Weights of a small GPT-style language model, trained from scratch on English Wikipedia.
Architecture: RMSNorm before each block, tied embeddings.
Training: 236M tokens, 3602 steps.
MLP neurons of a small language model. Each row is named by its layer, matrix (down: output weights) and neuron, and shows model dimensions 128-255. Each number is 128 + 32 x the weight over its row's rms, rounded and kept within 0 to 255. Numbers have three digits each. A neuron's up and down rows have the sign that makes its largest values positive.
A block is one neuron, or neurons of one layer that tend to fire together. Before each block is what it responds to, as a language model described it from the Wikipedia text at the highest values.

Responds to: Acronym-completing letters
L9.down42:095091119178124155100149125121144174115121162144153044065125159158129164086149188132152187132107167117150092084166111137116139115172159105122131091129077165160061104111137154098155080145143094142070142180110111088171132094128130141206120163141154183120158182115103190122090126138115108091110081136119131150167115106126087121106136157118126101180122148140105134140115113182126077153127
L9.down119:153131139197073168114093139183164207160115179111145110090119113161152057096147081152119141177114127109127095111113140077174125125128183107159148139101080155099098129177174123114125128107139154163151171087107137121099118124129158138128075152110108149157133056073136124137149141154137112115087140101121150194090125126152099136126160170124148121145088124135144150110116149120134122102096
L9.down392:138116118114160103178116148175151092154104144128179132181148134192058079106108156116138128131140129098100151114157117141158131106149118122117141132100073118087127124092109105163129095149187130116106173093131082144170111176100079131104188094166140088165108117100207150175170138149189171187124138153099119169123147152129055120063164047148140165111120104125178113115136087086128136079082
L9.down441:123147156167120088114100104156111124179167137175137127160130100062107142142113098154185096096139107112150141137116093150104129175149146051113083145116113183131178185150114094143143074081176090109177099102157049194076157161149120131016097088171129163155160122148069116157057115152118157140119170089151185146161108119179125073137094096156119108129145170155101125144155171105127120156134

Responds to: Possessive apostrophe
L9.down13:126140156158095102080120143124162146122129119145175060122138106116107108104136141127114145106141198085122109135101097165124118159133119167103091144182107146107097140153083148178171158100136180137049115119103136157131112142121139184167083127101133135128112158082152191134114059100171119146145176151077164132145141150102044130127138116149086131136159180079099153133111135162103167132141
L9.down221:156152177188143134081072171138081084130114133107139091084100135133140159105133166132106137173147127134091140129078155136179156171103079111101161065190101128094154132130095117156156129151128118083096130144124137170109120121151131152157116093100186094103163171131178055135145162172093120085143135116102133161111133171111096096109125073176161124130129112073142149138108108156134153115175
L9.down266:098078153210091187102133162078104102144136096154109076087112061133106106105116124133198059123115115109105136120071078129128152126144125115149121127144158086169155178126118133144113096112146125114123161147164068080124116155152101100102166052109179174115090167136125148071181107126108185105129085163140191111095199111175092050106150130170123084120156109125100105170156132100049137132130
L9.down331:112142166102075140086138103111177118094086138134091109120136149187160134127103106157117145141180141106116110115135157132143096114157154119063126089130123132153142117128077140155090161147066094163142122103194139152114167092150144139064115166135066195084164123139100079120193031124113123174172110110083086122115176100141119140120138170144148080123141109089101129121120133130112073096145

Responds to: Country-code abbreviation completion
L7.down12:114143080157188128141114119143089129081053116132152064172109072119115122094118133113092120170139145103101100151148103143079134141113127108133104109125167130139116113088146149123196080117084155102112153160140093123121118136132137114115164093097097153143116080112154160186160123198097157141088150101073103124145110140182161142131136132167110125145138086150094103141108148126135168134074
L7.down63:141086104135133104126172151159173160166081123126172097174169111132126126153162120081173139143146118161135157112115133137116201165119136136144133134109091117088128160137160144114137108114066123125131168157131115077189084146151113166194137117173070156165094088183172142148110060103144094168146121171138141178084153068108107102150164064193179091111109136179078106177123086133147095168148
L7.down153:121093120153128137084108118131158080114101168137147120083099107123134104154153155088204055153122140169124118106164090111176139095123103135084089105234172124126122126154124133136201181148168137061107161179197136109142097111058078138157138118110136088143143079152097114204154091113111121108097116149114120104097216142124146122086080083126150108153138107085126080174111135129112173093099
L7.down169:112151148149086144098119120114127133134157111073104119192112180135128164078109141128196047121175137141151194116092182209113125107177067125113154146134130167130112112120109066135140135124067087131112138129131095119140180126056098135121145184144088099111146120100176107096108122163123118182104156098127158140113097146149118123161168112135112126184107093161136176128129070123159111129140
L7.down183:166153139172141140146111198156117133188129107129121134086059084161143081154067155185102104140126159155123139154177156113150143117093137115129119119119192107169192137136134186152143151122183112090094146105136105137097184159143176128093105096192147091104161182139122112186118166102111181096166105073132167162169090090114156122089091152132171092152146170127104090121097131079163149103154
L7.down244:136124104163155133133145109105124115173091134162144077182117000103164127099093186108153110131145125143109128125160163115117067121172121120124104111130147136089129128133175158141112132138122104098124098106091128125161074140139102152143157098150124138127072104117169082168124129127149154115152127119144141135107152156116094092136136114146101123138095114129181149146124130070114156130121
L7.down250:174089090078082175156153124172060116108111123183089146122111104119086144100105065156118168120099151123122099154145070129078050082121090109150180178086136087134133199129171141201115124152077129107121125130141158153070093135138142141108094114110074097151229124084130098117147108126166125193173156114156089177118153129122134122113078087129161100077162136151142156184135085101157117126147
L7.down268:063116181189120117120123160186100132122093115104103179147106141102185153131141212158138114194087141132156098134133142126118126125162087154120133130123125169103152172156107143102168102121145154118074112151083140148054154149111175136184127163127123157120097081146050163092197102163179097108154163133129093093063125134122099151147077119152155134164082120124146077129191130128108119116132
L7.down277:052117140138113162112086138227114141112157090146141123146088122129141135132157119134143101153137064119085130072124133108123140091086094152147095164177171123089125136111168155150119128135091154079120157103160122094145122147148168160116116107135169119133078141158066220078131073104169135157171126076140124156125168108117119169097127124147147167087068126076141136121137116123116106113160
L7.down300:143163092166101126149092097130135095164107096144165062104118104175133136090162143121128146169118126081175162167168174114098093132179127152112157160162143106115112181161085131120141116120170137150097113142150079132115115113084139152100142126136104115160179101123157113177129109112142079177134133128117198147093131164196104172080141123126174103136154099163119194197117114145154094125098
L7.down352:138065132222116091130087173143096123152088189100136118160099136120157069073106140121136092166142125110170055082137094068143111116081109139148135086142081182086154176172131188166157170091184070139118181134129107119088112184100137121115171118175123154155137104092160135125165155131087171131150177088131131143138214125078144088120149106160172117178138108146079100121123142151167135117138
L7.down357:102132127179079079127134159133116183141088132104127145133122091111161103141154079132164132148168161124169035095158087132137099146126170170109132128084110112164098155144107143145094148118078077148160136110137175126124142130146111131070105200095144197152180165198127114115138163088137151121109121144115124173119118226135197115059137119153136128127111122171073130132131162144127117096136
L7.down369:179139125106108049105128100112126118146107169098136131115052123111036180066112104087120132136094189144079124101179136149116181177166162133166154081169135131116200135120142148134104127194115190080149153059114124126158114152117126122138171108140116117105123141184155105145159089087154140077132147089135118110208162148107156069123099132108086134075113195079142098151148110157153131112077
L7.down407:117132139078150130159123057158152104115091097178116103110152149092129096102087080072151149063131151112118097162116079091107155131124114097145094123089185121130163128115120178147149149169179149104124106144113129108104126139173113150107137103121142085113171136145121147167180114088106113094120115108146092128132175118111106120101120109164162060160086116125142187191127110133136074144052
L7.down427:074098112158098121070125147062145122190172190192102158077137164120117090113138136142105106053169130129078093100105112126072156128160059084150136093134135087086163136139149161104187107141127139170133107115087135153103169132112108132158109174155108136138165090079151120142119129114125147096169106099127107107126143120175186076097105144144123107174151112123153105095107104119129116130117
L7.down445:138084200127149160135170146158144141098134120138180111124084139152142130173126132101101142096167092086129091140112089148031132107097151174127148153116096160136177100073128097120114170150138177129087121103089143131095111121134086133132139156131157202161120117156148054119134139120121096121118084147142145081091118121123110145133046165110117147133142118158065096079155185142101149128119

Responds to: Apostrophes and sentence-initial There
L7.down5:111138115110112110111131194113108118084140060179152113104159118135082172065123152165117096043115180158154083186156116135123170155099166120169111156088083149122060080143171136106144139112153084117090114154118087152145117158097152115135110122168114157099109152129150163123148088132105155163145166187178092081153125083107119122108132184125129071112099136101123140159093149135178141156107
L7.down66:151077057094103121121128108093110117117109140190123097128124188090094159140068134176084131066134157099093085164124170093165058094136112106113079106128140148157106107142157092129103101185082145093182135085153105060087159145123120167112075118119080156115090092118139126118142152150105174119088112115145131159111152118143088072118177150097139182148123139124113117131183143144122090133070
L7.down219:128139115075158183144121125160117086091135086136147164099145080094150115182118137139161152187075104148093120146101091144090199134101105191123187110142091121125156137102207103114122151130038099103103122127146142174191110103123104150110160127183135111187113125124076193187095109135138123084145121137134096157156086120084107129183111123153097101081143136155123118086142084111175089152170
L7.down234:129204129080155160134110119164062149109167144131156164079154127130113124174092101132180133129109178163094115130149143084117091155106095108107102171134079119134168122100152091079164073097147081155151169130131108180086135119121113080114154128108150104142125168122138065132085136132134166147175115083138112139122110101126114176132134125124148086095114159106126142121089167132211130185216
L7.down238:118131136155091138121097164157182196100126150083095076154106105173160101114142162058168062117105101145119101138068112128187123101126136113100113131133110136101139120097122143110102109127155114127126112133122088110077151063095151106110144065077135141132058118137111072128124137101098109148130143125126167144114193070136099115185135096116184146096125157149098096168130124109133166118163
L7.down261:090096143103172098076105116110105106144111140153164175103186157142107138140112137111135154114134127135120154121108135089140142143077091107153084161091109114080120147122135135144111142100120125129087119172083128143141208148110134120150100104097153127115147147166085194139087129198134043182126089135203142090173158153163142120146101152126158046120105094149123136128156155138117093145107
L7.down295:109138141125106167070088087146100129161148143109118153050166103170092115138109159124088112122084076189099147161139124136157139119149129108143125136112091105100110125097163101102136112099159078109123166141165136139113105178149174150107063081158168049117149117115155140103100118092054125104125127100178126184196162148139129103137138144101149186127179104097084101163152098105135103131172
L7.down318:131150161103142148114106124078174117144183174152129186144141164095140089120152077162186145153094105161123148110136103152071128120093133074185139137131109103099116153078071137084115125122108075123121155143122106170106130163199088108107103140071123134144148100143119152103134140148149127123141130124107128117167113124159130147176100122102170122173140150167168085168109120120173115139138
L7.down335:099158127104119115108083128217164142133118108135190134105120122076080167181122145159107095104139111153105138100115143095158157153107104089138127129129120086117079117156166112089130163167105107156151091141122153124132114176151095147143148121054112093148057101101074120088132047125124135108083126145146159101171155135052183085156161113128183214145099107093076166074107097114080154134138
L7.down336:143203044105135092155102102077194069127128088145089079184086116113184132133126108125116091132145117143134099110189119154152140158086159104166142134171146183121143139113141113143167057142149126128109152129120108126121069118139101162136073098188150102086180184102131169126107106058186123062127113151119134182122158143108144102146103078091178127110123081098085061138131112127095076176112
L7.down384:134080137162146116167139075165144134186082159132105095170153109164126125122138113156125099108185121065161177159153142068094103194128126169089124118141110106101101175151155138151102062099123133146118160147169104122076149136111119119128166179115117116060100056089107164170083132178131131119081122150083144131149141200167136183113176173127140197138160127153096121151108113133111133082138
L7.down400:140125166065121088052141116078195121091115111162134129100062154161141103137126110143142150161111121132175148103069056130179142161130118140159091113167136097120139108157073156086106125128103156066126148107125140150085168110149141134169108084103120143122155105085171123137106107098116098127101086113053140156198122140119109095148153133101123134148128138096081155102146169166133105165112
L7.down423:087161199178135054090150156089063131095138123173171126133073089126084132090128152150150093119166173057170164128103133143126154153125155129099125118115131124169102180122135155071126153126150182113143146113080111088147091124189118129172157108097170113142153102153161097158084092099173085120141132084137172170112086167102090122122136119158145094089134106147118172115141154148115095109126
L7.down437:131108101118131133077105116108124095074195123119157102104062088157143094113155126157128142081165145129112158139128150101133089121141151148103135182128109149137122143051116148103096143165160115123136098132110151125118121098110117124130083180126099150039125153127153137130176156200120089094092167153140145119178100118159131110129130112176083122131217150143170079166165133121167101146150
L7.down475:143115126121133112100152094127124131164134150158128137148155163069202173157094086128088152121155101085136149162105139100133111118146103145146144127187123152183114095106200178100075172140131102117138130108142115137151140135101090074125132132128111141100125140085157151074187114115060128132088063172151127117104105115085125134068149053125151164186116132112051148144070117046163076086126
L7.down484:121102132170187098084142107128138127124171122138100160118110041152133136158146081238085080156112096132084141150057144097085104100125078091141137145159126110071098169157129211110166097113093132083084124116100160129141115140131111120153169110139188094143106106095145119143182084128107150112161110156125170126113104128116118154148103115161144160180138118151135130086106147105127094106086

Responds to: Person-role noun endings
L9.down192:110130145083163153119096130082115137133168140147105092181192144057137106155177054097097123091172131104073091155160102095126158171127088102174141065098120131156174076187143098160120121081130136096135121096098117141169125166157166113107090122192144109182135139132118128156179126088161136126138119150173103112109093119196169110079147146156127113179148096136156065120115171096146099101121
L9.down223:112109108121147189129123162129164143127089166136127042116097071068132116081123072180148062142163177142103084098153114126134159159138075107129136076125127142129168083111164151082133138114143204132134151148141111131133110076122129170099161172160149200146125121039114178181168154132125099144142104097130096114095127138107134087118119135108173072162148186102151121101194108102173159144105
L9.down290:129098114114085124118127148120098161155152162204134102097125152094129092128125115069117151161119147145075107092130114093114144158134091118161176120130193079173164143149151071150092117122113140108115051161130116174102108182158115178135121134145119183106135168093146135167087072127130093076126107085149132221152164186123115132108182132133140164140127126098126089101118111098081078125093
L9.down291:107113125143124116077167188109105153165132167092127103075146105075128095148126104108107064155131113108096101063185067156114153167061087113108134075148103116083135111173201131089116117121115115081066108118132094140124101151127130136177172153157104177195163077079136094186130105090094112118150125137145096128111130136123166113143126151115093123119151153132088111099084148094132109159110

Responds to: Before place names
L6.down375:134198074189174176127152147113067115186171084134096204151164074147132088158163142118163177114106117151134129069129171168114140131122085134113155086160137130147124116109140063122166173119134115091142120179131097158120136128123165170178076102133122120068076128125141123133061192156101105161155167109117055107115138174061058193160126148137075103131104106093176141092103048147122124082134

Responds to: Word-initial fragment tokens
L7.down50:093185109195059103129142181122083179157087186141136109127101110112169155117165176137141131166102137064160121174105167176162098140148121101076119080163178162079104199122086075086126165174143138102108117126119224128110133116161077179144103102129122096170139093121064102125131114157161132132138120121100143149151100103082099197123154159119142094062190125096151121134131163166144144162095
L7.down68:117151163067151135067108105139133112118131151065123138127097114114108135150164096120107132198148139105103123120112090092152143152138138161097138103084173163099117149117129162141145092181137098137108134095138139161109144152139116160137137143144178086120142152118135141093098104124080138142163067162140113135136097101126160160135120104082129139170166119086178133132118190114157099166074
L7.down72:108172111141165168145181094100119113088171115180162199142173167196083146132137154158120108098165130155141101131118166138100150119115066098128117121097180082152126109116104114113115127134158170151181113099078130098121175131154145133087141123139176039181156135092162141152132174123146136094132174082120097090171153115137117111098126123086102123132181103147169121135139103147127103122083
L7.down103:124129137071068107081097008148127127145062157157196109169167154105140177105123131065134088061147110152125117140123051146127138137113123151160098123122117128164053163134044171084152196130117117133133136111179138110118191129103128138089127123147128136143105139142094197140121151107135090133093153113152160131102180062115110138122215101145141102166172144146063158129080154140061148112154
L7.down122:151164159073132120124184189084110128145153077130170149128102104112137114119137178185132079145105172155103142052148125120179106085111125061128126121123190156086146062138111129087116137137110123117162085166150122139081171069195092103121131127111115124159084061171121162122086153117100163119181160130124067044150138157123193141172123132068113100065158088121186093110118129173117154122124
L7.down173:161109094181147146078153104166108158059153061117102169227133175139119137156123177128174169090122087132115180139159128119096114091126132091122110097093091133120125095137083182106141168125125133165171121091103132085108167111108068061144115113082155157135160153115122137123076080170092133111089149115113132152105088131117159126055147151135118121142116114112111140124102128140110097118155
L7.down197:210190114120128159126123112108082093110168134120138137095122108078106104080121078151179100127164157152148115169116189202178114124177066079149119078087214084105151149177199133124125162112091141112104111127098110114146084137077127150125115088139071116166155065090165140158133175098148166190135108087132058057162130131136081153100128105117096164143138111097140166155127136175154072158105
L7.down217:126156106078177129098162078132092127104083080166142191142097083143142112114148142157107143118155160124155147136116111077149081150104116106142129172086064159103179155171137094119144140146142087162128100126068133088104192133129086170210133143135108127128110102169100098129124121128118165153112083091178145169118133189124197176170168080088055091166125165104170178144146168174143132095111
L7.down226:122099179126103123114130135075089098088134133111199147105108141104137145154124113122081124128135084147145144147066124151123115139140133152127075115101093077092166139182100118065123169134111133085130125128165145170154130113095150156129158186113147168117137105144118171117147080105165103099098073134114129114136114171106109129180140108131140104112169102108096141096153135133120143117171
L7.down243:058141091107140161157097145128084117140088094097174145126167245084091124138134129187176132144107168101150112097115155100162121083098089149124131101152112116173115171148122165163126097135189173085197142130085155165104147077138131156120114128100101098137112127130078102130101128123071067125130124162101127077107147162106112126186058150199111118156105056181106123092123115129111110122104
L7.down397:159137129072149091126125085159082144085132120140053146103080190070176155130129116113152108075138119056068072153132120161166161163115140068146160073082151105116090176101103124134081140137150127139153105147140140142157194124149108085158089133105089112146127142106074111091118182098100097138094111152128137097140149146133130099179144126157181139123145042075156140112170191159145097093108
L7.down406:122143179141135169135122072067125139133149074135174110128194136072157202160185103179142151136189134144119132115155190108144113117119106190096142058142131102092098125142082139119098132143086102102178150061122134176132124119082150159066171138155096147157137135179113103079084093131103110106077151164124179156162127078102135067125123168119142160130103121123093183159116143141102136086104
L7.down439:148088114124136152173129126141131121136101081122123129116103180107138112129107205144121092191092147136116092149137177149151167128139135148137139166113120109177106097051128073147136119162106087035150140136094132161126162114107153195139150166074071095102181143109132146119128106143132100129092103088089095122122151173096122162109109082145155139140128119134134144091113082095154117081147
L7.down463:165159101133140123142143119087140101120112076196128106053099111121154131155150131089110168135122090123078134125107171143120147135160152124151125149142100126121148130116134117125176123096172090142099136171201147067111145120097126208141102115130133131059099132105137161118084140120148143112159125132161149170118130148127100122066173153158142161149077074110071175175108118111102041143119
L7.down474:091088161133124177129129052121148125109118138097173142109099099166097170148103104113111117127082136116114114139129108108135096102109101113117109151163134155154131117152119175146109124137161079148104120109148106126123111141130108124107145118137137143160132150150112175087135187210175170060164073138159048111148180126145142158138137115134171135100173163121139131149060204111110071148114
L7.down506:103079138111152079082106114152100140148143081180196168151108153107186094094128141104124095111090175140189141123120089093112181067123124114160114122179132157111086099180063161124152147127163107164097172154121081112123132080126070153136184115160113128094142136150122137162080113117136135117119164154102067114192148106152105109090114177138136141119097100098168098110104175160159108137141

Responds to: Word-completing subword pieces
L6.down312:175160032133080097092126152156100171134165183111098115103061128125135154200147133118118090119129165125146144129165100111073168132110057126163137127122148140154155115132128110154109121147192145122104089199130113169121052112162172193137134145126143143105100126106144149132125114093113139140153138098127137101113141119153162094117203165186132145111145168161166106114118113086149115113084